MLP neurons of a small language model. Each row is named by its layer, matrix (gate and up: input weights) and neuron, and shows model dimensions 16-111. Each number is 500 + 25 x the weight over its row's rms, rounded and kept within 0 to 999. Numbers have three digits each. A neuron's up and down rows have the sign that makes its largest values positive.
After each neuron's rows, "fires on" lists the tokens most often at its 100 highest values on Wikipedia text that the model never trained on. A number after a token or word is its count.

L6.gate1:523430490479523470514448498502480510472520516512505467459533484478482533479492513487481484483476466465455479507475501482476448487510458476512483514506505536487515499490493531512499518520508475506519449561533470499486504543457440471534492512490462510539519498523512527512508525519486481509
L6.up1:482486519433425502535474507493482497497501522512513463477546487497511528490424493494508494474459448454461506456506497482486519497517484449490466509493500508520504498531522516518524485516549515488482514518519505487503512539506477460508517527487497509503499496514513433490494500497510501501
fires on: " Or" 29, " Br" 29, " Aust" 17, " It" 9, " She" 8

L11.gate62:477457508495509511486453536468545493504503530538528529451479446535486529522518508458529523474496515508519520518516465502527541550496504481534487493454433512480496547484466470497477478495509480484491537494495508512513506533528537500512468534484487489532518477523488513513513499510528513468
L11.up62:493482520511501559523471540447538491519495522507500523492492459501473522499472513497492507524481519450515507472510519483537504539516531495463455474527470495479530536517458505499499519501483485507502567513497518513509460523513565506480491497512511490518515477518456512494533516518500514471
fires on: "z" 48, "is" 28, "az" 18

L6.gate95:549502511516510522549494510494510500558513500470505502483493522507469503524557502483483490529501493515497445500483466499497482456542470460509490514469468505533518511508505548511489528498513466529525491516532516497461492458474466539496509476489509525477527522498520508543473500495483563537
L6.up95:527502510515491530502500483493496475557515479460483483492507518491501493509544515497454490552495508493503458500494481519486498469508456441512534499466479469523501531474513552500488540437507465501502524484508479497480511461432485503536472488503520518487469499516527519515476537496520533558
fires on: "og" 58, "olog" 42

L6.gate301:547521476512477538481482481520492506513521515480488539500503502528499517502472525493480492499500498507473515509488494514522505497496516493494473511471519513494516445467489505484458466520504513487479485523491469502498502483499487517496442503420550492461510509484498475451504510492504502557
L6.up301:537495485521486493517498516534503565468488508533506534511467508542476508489450498520522475532477504478474494512523516503502513512542523514471465451467509472499510478493483495498466434562500485493502462527516479498487536490505489490533478512479543491477476472502446483447504510502509480534
fires on: " v" 100

L8.gate91:480464547552514495476491519506491457521529520517480485493482473462533506454517532534518461527515482492461500519492525460464500474506542476499531493476493507528476507527488529527535501522514503468520555507482485509457480518480502453523497496496540483496569514521479473481479540533502483505
L8.up91:508505501512485499506502508469505478508535539511456503495509480449521496480524505516557494496489464538479495510495530443480503492468539489439499481472518495536482485504477511529522475524535495497534510513478480493455516524459480458527479474520534461495536509543462492463530551505507466505
fires on: " Ph" 33, " Col" 32, "h" 27, " col" 8

L8.gate29:492529494503500515510511516549481505554577482500556433491490532471484488505476489487457488502456479500561495515481550542532522507474479489485512469464473450493527524475527505523474512548509478501475467481511445499492501493476506517534525506470487504498491461525505486463502488506474519505
L8.up29:422518501444472513480555512528462509495502461504483533510504499481493484516474501517505482463537479499479498480452505517474471547476469501510486475537513505540474451450532500533519546532473497490505541518478504492501461482518495506492500492502473537489473497481466525489470445534492506498
fires on: " would" 33, "ill" 27, "ould" 15, "ull" 15, "ay" 5

L7.gate158:550518516494504482490500453513501513516536482504504462504479514503515522504537477498519505498513479524497478507482510535514472514548542501471510531544494543516484518550495446525549519495514504531485512563519448480471460514485502495485491460475490511503493489494478507443532476501522494526
L7.up158:524486477504473492478484467493496534509519493529497483517508491506454549513545480475471515530539501516468489489514497509533524520528542485490520513546500530483495515530532505530497512532503451503480495548529482469511499497533486510483492520464557518501501490445487501462507487498527503507
fires on: "ors" 32, " ev" 18, " but" 15, "on" 11, "ampions" 10, " whe" 4

L6.gate200:487525486463523517529542550526448491550512504445558509496477486486516498508474477542501496470490478557500492477449519509528514510474481485502514529473540488551493524449463507490525502498549483509474515509521503504485501493459546491547496512502494489502504496499497495488485509503511545500
L6.up200:463526510466504535488510520519490475489521502473501492534519493489516518521478498504466488478481482486526510515480501552516497558483462456525518510502507496525483510448535493531525524498516475462482539499536507489462474510486478495535477507435533527554501475512488496497478510528535525511
fires on: " would" 33, " to" 21, "ill" 20, "ould" 15, "id" 7

L17.gate259:525537525461508493499513428508480487515523466519451524511456502496481497458495555484515499531488485529510455490533484486486528510496479461498503545510521453495478547473474506498542460489479493482508500500483508499492516478468538483510472493504518522501543524516492522494498479493460491496
L17.up259:458507497523499502536519444465494514529525464480531500510482484495502524495474483509497493511505490452507516525504501472495526487459480529452535485534518469543527490456451511539507502509498524515460513498488482508466452454511513528454488443510527522538505528498506524506483504549464518509
fires on: "h" 23, " s" 19, "s" 15, "es" 13, "l" 10, "ep" 7

L4.gate203:513513579468533504489488524486484491466559467510496507472519491521490507506521512487502444484488552521514485526493495491480504488504514481489465505468529520507507465479488518502488452522501472488482538531500455517454529475487444500503489491501507497499476523500461472469526509473525499538
L4.up203:529469529488498505536479532472508466503556502521509498490522466507499547471492514512523447502491532527451500526498524466459521504509544485533471502495502522493531490530485503498487461505531485503495515526497514489469538524452436499515495536480487487493493499505471460466501484498531498497
fires on: " v" 50, " Br" 29, " tr" 21

L5.gate198:455538517498536515510489532537476471499530524493545475514457512448514498500498487518491503446480513514516488474462521514523520504464460482505520493458507490535526516459525504507545510481545475489489508483523475520498463537436513460532512517493534540534494519497487501516445504514557527522
L5.up198:474521522445509520497510565517442483493537522496489456506493506479501510526498467484473496467466512503501455466475554530491498528483448485488523506477540484495518527464527510489519506486523464501459486519524458498477490536449510457502516556473554530505533490522535503511464519556569545539
fires on: " to" 67, " would" 33

L9.gate228:456530526468480524532538514475484495502525475552488528489513485503505538481527483519532510513519509565523506523490444500506510481559465487553503513521493452496522496468503488521488527499490548506496537496488485504510493488521495464484501449518493519469473519455498484452494493470485500478
L9.up228:506488511505536510503495499474481497534513482509499506503553461473506536535496505482506456495503495508491498517508545488417494450548491497463479517551493533532446496500483494509511501464471533493533575524493521466487495507502498495452497517514511481507481529510490499471538486473476492519
fires on: "ious" 14, "ass" 10, "ri" 8, "ess" 7, "it" 7, "ss" 7

L22.gate311:513498483473492537474477501514496503505464487512498482477499481508497486476498462502519491489513483509483517456482533500503527494479530498523492471453515448479530518521497476509495516486476524499459497457484517456519507520513506537490485485453527463529501528546479542515529471461497485508
L22.up311:472477506532470526519482476497487457477519469516505453502486463478496495482484511510513452489541521496491535508553507495503535490522507510494534471515471501505547580505460476518530476494503473506489526510455479534510499536485536482483530501513519473484502499482477532489512497550540511520
fires on: " N" 46, " V" 30, "z" 4, " R" 4

L7.gate137:512535478460476519500513512478502511504489481504463544458541453478511509475538507448473496530556479471486520477496529526479485504515518519543492497516500459508492469449490519481516492521497507460489500507491500499509509472505471492523496473501515512436501531489519506460493459460540475493
L7.up137:534524486467478537542502524456495505516493479488465510457538446469526528480542481501462492545554475493490541475519513519479491457529477524499499472514517449484479460500495524493482500528499485480493498511480498505493497500524481497501482465492496452435504534482525444460528520488505495531
fires on: " its" 44, "ater" 36, "ass" 11, "ess" 7

L4.gate167:528497503537527510523469462553509491481522480470478518487496531527515486501457521507493463490507526468497485535468495498499452484493505475499487536492509526536510443450503474511500497520515486500499469527531492494511490504475512523516498490467496515498539492549452438504514532494541535499
L4.up167:554522503507479477487522492511502553521530494503481446503491518544472530499490479523508487528497506527494519488513539496505520488514531498486485493494477486519480502527507466509462486510516472534495503476498474495469480502477452496518503517491525487498501473497485492464495511529528470506
fires on: " v" 67, " o" 33

L5.gate113:537480540494526492504517486482489473484478544456464474507478455472526531489426519484530490500510463496496485500449518504477528456518486456512481483481500524471458503512518476461490479476524542485490504508494442490505556532496468473534522516475527511501478473516518491490519490500454503496
L5.up113:510505523508474480457502468468502490534497479489486474565503490501547531463489489518519522531515473502556511486464505475473485495481472447496503479492477473501490519518519486484454465502533515527495482518492471484467518533492496504513524509500528448499502476472479535467510478498502461507
fires on: "|---|---|---|---" 40, "|---|---" 19, "|---" 16, "att" 15, " dist" 7

L2.gate111:473512533466504514484471455537530506526537478513525484503487483528498554501508487489483509515516489497515498521454496502513459497525547483485497502527498509478522501509490481488510462501485463530457526544527466477523507509567481489446529518489481520519558499477495458500507558488486507493
L2.up111:491482525480552534519498443502496531512511490504513505491513531522491482512524458481500519515475519486543458487478494432506472518505536498465498508561504495498501470542519527504512489492488486504492477496505491467471503493502475468480475509462521485537505508481482540444473489476511488495
fires on: " j" 64, "ball" 26, "ampions" 10

L9.gate91:527475525486496487507520482548489469491523517493487488536491468465524506488492466512531516477502459520494509487467520472490493493479497462491515470496467518487495497487554500478493483445531505505540520470528496478515501512504498473472524543471510478492499508477523498504530463456473514520
L9.up91:523479531506501502495524496503505473495489522502465470525502500464534517499452448516486490478503488532520494482468487448472482470469479449481517504497477507438496454495555483496455482465510513467521496491509510475512526503512491451484518567511499466513482486488479513473487441453460506525
fires on: "|---|---|---|---" 40, "|---|---" 19, "|---" 16, "il" 9, "\n" 5, "ail" 4

L6.gate26:463538525507519529463508513531510474527499531538495467515513458439525446488468488528516481516476503486479475531491521512477523529481521463497555507458514521541507524480509500527517487524501508470494479503496424519471540536500509482535509499493466502495509492486490493501460544536485477519
L6.up26:482500503516519505514534573493539505523537467516472504505529493476500473485493525512485462502495522512469494475496547455498509468447534497471489482468578460521474524524495493491508507480483542497494487513526459457450557504484485512500513457483509487507510511512506481509480498499419454496
fires on: "at" 40, " Ph" 31, " Sh" 23, "h" 4

L17.gate149:471528486506520498525478447526513503525473521514497515504482457475468507507504532499523516528498456506493483529529512538520510494506538464481490508508464502524470476479502535495543541477478496521446481493495475497504479519510518465475488456476508512520545498508479481465474447471480451477
L17.up149:459524496494506475495458453513492469508481491479496457494526506523519521501494509459517510512542436483509481561506495531529500513521519504513507510536458503533485460459509516476556498509451488502437515480494486501509468497497527475483514470484511528472520507487528474506486488480453492493
fires on: " s" 79, " st" 6

L2.gate290:502498501507478488514518528506499495525474514517473469514475523457496497519542491520472493542489466491462487514414477507455499446516493457532531529512501480510483489488525529505482503500452482469503532465506511514529508464475458479516519481492449473458488528543503510487448516480503476495
L2.up290:525489518492459522477525498500493490545507525551480482492465525472479498528539513528482500542494505487473496500449469486464503445517463476544559510508508481505462499504523541482477484497457492466496513492503510524513516478452444483514509484487494474452501526505516508494460514510486487514
fires on: "og" 57, " ro" 41

L5.gate265:512475482437519545515486509517469472525529459492466463501512499498467516491464484500525488500466523490482534494482488475506521519521443497457520463486489488491486503485504522483494440467490475461508490480510531492470505487465474447510492500453495508481516489506489458486506495478505501482
L5.up265:512491496521514489517517475507504462489521483499498514551532500454509508490497517489536477478468482499514505533472512559439551486532525500526465526508498538512487481508488528564509469507517513509494492524480498523505573490493511492494516526525484492447500544511550483467519510496557496532
fires on: "r" 35, " tr" 30, " ac" 22, "ex" 8

L2.gate170:466528482491444527493560541508444531475470511466518488513506475488535508503498511504473470500476476545487488495500526536516501516467484473477525514465481495546530509523511528501483511516521497506467466463499503516503485484472521511504535486542493492511555498518544478473456518545501512491
L2.up170:517533504511451482478467532491487497503503467503474453496511465489498513498491514464478469526471509507497470475490524474542489548480455475425557470466485532536548501517494509459480518550512445514516515502543515507476492486492509477513502485501487509526501475540467505480485505542488505485
fires on: " would" 33, "fore" 30, " to" 21, "ould" 15

L15.gate76:456486488505474501506487448472501457474551518523472490475457472491526471482449499498520451469459513487463500522489523496520485483524508501512502517504513532538514496498507519492523511526515547493459528496474516505542497494511441462494504504446498476499526472513512506401530477499455491498
L15.up76:476507497511464545534479500447536467495507526496452491493481453525483490492526499515499499471457553507497499482522501484517473513453522475506491501521535498457523498473480486517554490512521532451497495504532479444493484539506485500515496522519506468497521509530488482440487503526440510487
fires on: " Col" 45, " col" 40, "t" 9

L10.gate302:453501519517490480511522506539520465561527545522509489525494491498483515485510494506507474502504494450521486480496500497459526450513458484506554547443476504493516510489504532519494487496510463473517541458470463510520492484468490517475470493450567489476508512528550513516519535492501531475
L10.up302:462490527521466518493499505512480500538540499503485512494504492514504511495484542520519477510510539454515496474486504503459541440489459497513546526437498499492537477470485550482516504482488458502508563497460478562504513463474525489451495500499548491497513518530550503550483520487477516493
fires on: "og" 58, "ong" 23, "ig" 9, "ing" 6

L9.gate267:520465507520471507514489485515479505477497540513540516492540529471480482507477469446525512516471494511454496493447484476465512516460532540479469453517478507519486527494458485503456448510515441531506469459503524488509494498498535521490488469507459475525491512485491534520546455480506495487
L9.up267:501484465472506490475429500513495527530460483562487521535470471515496459458500487494473484494534478486517470504505492488462469513519492470520527526500528533492521511511491513529524435489501478544479542506505548493524465512516531515473514469504461499514513488536473509494498497507473426481
fires on: " \"" 40, "\n\n" 21, "c" 21, ")\n\n" 5, "r" 5, "it" 5

L4.gate278:512504524527517549484503527481490531515483483486458528503496503526491534502485517497501506479502509538475498505489479544462504522499524509493494478447502483534523472499506473476483455498477525496478503518513473490480480504506457519471492497492513489495482539495486457464472478494489483525
L4.up278:564499494527489527500507543483472535491503481497460524516491496533482502518456510509515497466506495501499505518477497535489517523473515515476493478460534490546496454494506478488476433497476492498468517524477488456497499495524492510498487494500523455516503487516458468450519499471493518543
fires on: " v" 100